Weights of a small transformer language model: 2 heads of 128.
MLP neurons of a small language model. Each row is named by its layer, matrix (up: input weights) and neuron, and shows model dimensions 128-255. Each number is 500 + 40 x the weight over its row's rms, rounded and kept within 0 to 999. Numbers have three digits each.
After each neuron's rows, "fires in" lists the words (lower case) most often at its 100 highest values on Wikipedia text that the model never trained on. A number after a token or word is its count.

L9.up960:475470484536555495504554445509426540464439553564526478448513512539519410530535454483457513492466467524493482523421512595533513428500510523467493488566457481513513517436539500474543472420568470475607519461477563486489518476535443507537443525488595457487538513513527509463561526451510560546540508470486501516434489513402448514518521457493467449526539499466515530477476498517521525522507
fires in: "high" 21, "half" 11, "hotel" 7, "higher" 5, "building" 5, "creek" 5

L7.up565:531421476448567497555513483471534558545518530471477502502563526539535544457450474469523477559519498522520531524450531507501528460530500510485493479497469498455488535555376502440509549450417488497454478417536511505452528535537469504489481424564474590465522519578456555510550491487507462521517463521472512489486470520579534516554481461428530512556538463543506523436506417497509521534483
fires in: "s" 37, "us" 11, "utc" 7, "states" 7, "ust" 5, "usphs" 4

L8.up766:551450481422573549551524455522530446502498501519435471479532559500499488538478442572498487492527507509530575534486533423473414499554512491482484434554456509506489519477445559428478470464532537501468517422553516470455562523500461510452441575494436567525502539447533490439532546466532519478533494503529557542464477444560508459469511466459483476631529495473522549510507477538508540553479
fires in: "not" 20, "is" 16, "also" 10, "remains" 7, "parts" 7, "behind" 7

L8.up662:543496490443465530524498457469497479445553469535488556456514425516499467517465436501411622476499474560501464576423520466526521507480516526488500454488472562557544455494531455457473468536493474497526516536541546514445500481521479481460495447466438511532485510502491468503484456513463471462396481401513534488456449533493500485412480508463505530473483471542570518553383522540527503474538
fires in: "with" 37, "washington" 9, "tedxiimkashipur" 5

L5.up278:546478536478471464490578506519558491521554518549479469404512532545513499602495518528500480504471492479469487511456510438556456461482507547533575516554542548486525512436489540469534515481438484480506467434469507515548520516564486469490518500533490449488478465544451474451490450520458507464457467519472629484486453559537491450540466545482452506519550523511551443469493501483595516466535
fires in: "time" 26, "years" 11, "soundtrack" 6, "year" 6, "t" 5, "s" 5

L9.up541:540450498489483564478499521481525448489508549483449471427485548519508491520529513494436514582478524525445589552468454437523513488484472562496520501530421460485557539503495501520540508537537448579583483493531543538448514429494464481492513457515486488514537509543482507515451511477561502548447444563524541501568475464540471473470504493562540487471507523532527457503485469589515549481531
fires in: "with" 52, "there" 15, "time" 5, "without" 4

L8.up222:498520513524493617487599477514532511522512496487521483487494526501548471517571485480451589508468528571443462476505505501493454475467477470545497498531537462520522503467494501513524520576508569520517445497516500492501499520518551485511543500416514537483418468567478537611544566549542558554479460351443510572512476526541465480510504565488477470516478500478480531474507523471498503539440
fires in: "charles" 19, "john" 19, "carolina" 9, "anthony" 6, "andrew" 4, "edward" 4

L8.up942:560407464490617505566505507498554538520478514523444493565528544528463545457462494491532578501425546520445454536533522465536405451418428532535565513471471580569483551517450487443431503468523498471595515554533533537451526561529452512524511467429528554477477536491520443502520549475538516546456508438427541506474501514545544506470523560473443504481466510452498513496494595504545475558500
fires in: "it" 53, "them" 10, "of" 5, "smith" 5, "him" 4

L14.up70:465446550522536490540539539496514560405539539490518491462448517541483503498510544536542527538448514485508507489521553522507480526552514499467522526515452478436465485445467441514475530515539539447482493536511511543429569521544547448496470492535483544423420573484497483486590558531447489474499472484542476539473489548497564536557537493458528474430522491472445549473473468516560587539536
fires in: "his" 47, "s" 7, "changed" 4

L9.up1016:556486541525465523539557502513521542502551531493485525450458500497543458494493495464502550521535621487519526477461541545478469431498528475449533491498454528508473508471493488524487533428497499542496511503515536508622502537493514583454512530502515454510510507491516501478569495438508499446486456507556478528578490517536489498466557513500527460569422579457444487427478501534531458490467
fires in: "work" 20, "works" 9, "workers" 8, "working" 7, "worked" 6

L10.up73:559460515491588499523549413515461549496459506507380529507463539515582521534542484495404457555533582519471551540520555489514445512505443486526567516525431568554460498446485509543529476549456502444497497531575518514542536402552460474506435480447505525503587484532511500482557488469468526492457492435466490550552527517502474516480524495431451503541518525443504535517473553470501542538542
fires in: "of" 73, "as" 4, "example" 4

L7.up821:593465573468485469563600439444518520486569445477502559469444500512555512522476482565508529532488448472471507483497477530547521534521417533436496463524458539522469487481455513496518498514435489529427508479507456570482541445574576505524389498488449490448496477513440494413485511506552496492475483444443533424478526449567467464506521487553442462463548517468543475466435507513491527432476
fires in: "left" 17, "right" 11, "software" 11, "front" 6, "blue" 5

L14.up431:515433491518460549510510504536497504514631562546520533513497462570595488486518454500479482531469490523539413447477511441584525455493514512473448518450441525486491564421443526479457515575495507487475489518535414480453511453555558471549485478540496487485499532486486553548461495510439506486459526535531510469492471582508496489454498524450501519494575489533483438521405464473529460507467
fires in: "vocals" 19, "backing" 14, "bass" 9, "keyboards" 5, "drums" 4, "guitars" 4

L9.up932:431489518512485489464513480572465503506488492522552543511567558510515475487494410492431489518540499514536512508488547518521462431465534500474512554430508496538440501550461457568497501493505530532487476476532465531547545458496506519530477439474516519516519528487527562545524546455549525591470497466549506431575473507510390471488487473570466465508570443414541508473473480565529542530458
fires in: "as" 67, "provided" 6, "a" 6, "provides" 4

L5.up920:541484544523559469547584495504529537501452474483476543476520564508477494481519453547504565512475514496465544423462533466511477542556560421480523466454473472570510505507496519515494499553563494478493546567499515560519505569551567454536547446493503526505467552499478577551503492437524508470511490524512523528591455508450489530534534560505517515540477476471540543518401516468558544565498
fires in: "singles" 15, "win" 13, "album" 8, "song" 7, "singapore" 5, "singer" 5

L7.up103:500403511485451460598534458480523592485502458545525501543482527552597546480539491473475581501439567532441498508534596474506491495467465426572579560418526495532534502590530506503477520483533540461522488468463496563441509529513521454468487462541524566506453469499531544484517505558461518484434482532493485520554486546478493422520491492488458489485552437489483489495424458489494559547528
fires in: "marine" 27, "nine" 10, "now" 7, "submarine" 6, "episode" 4, "neurocrine" 4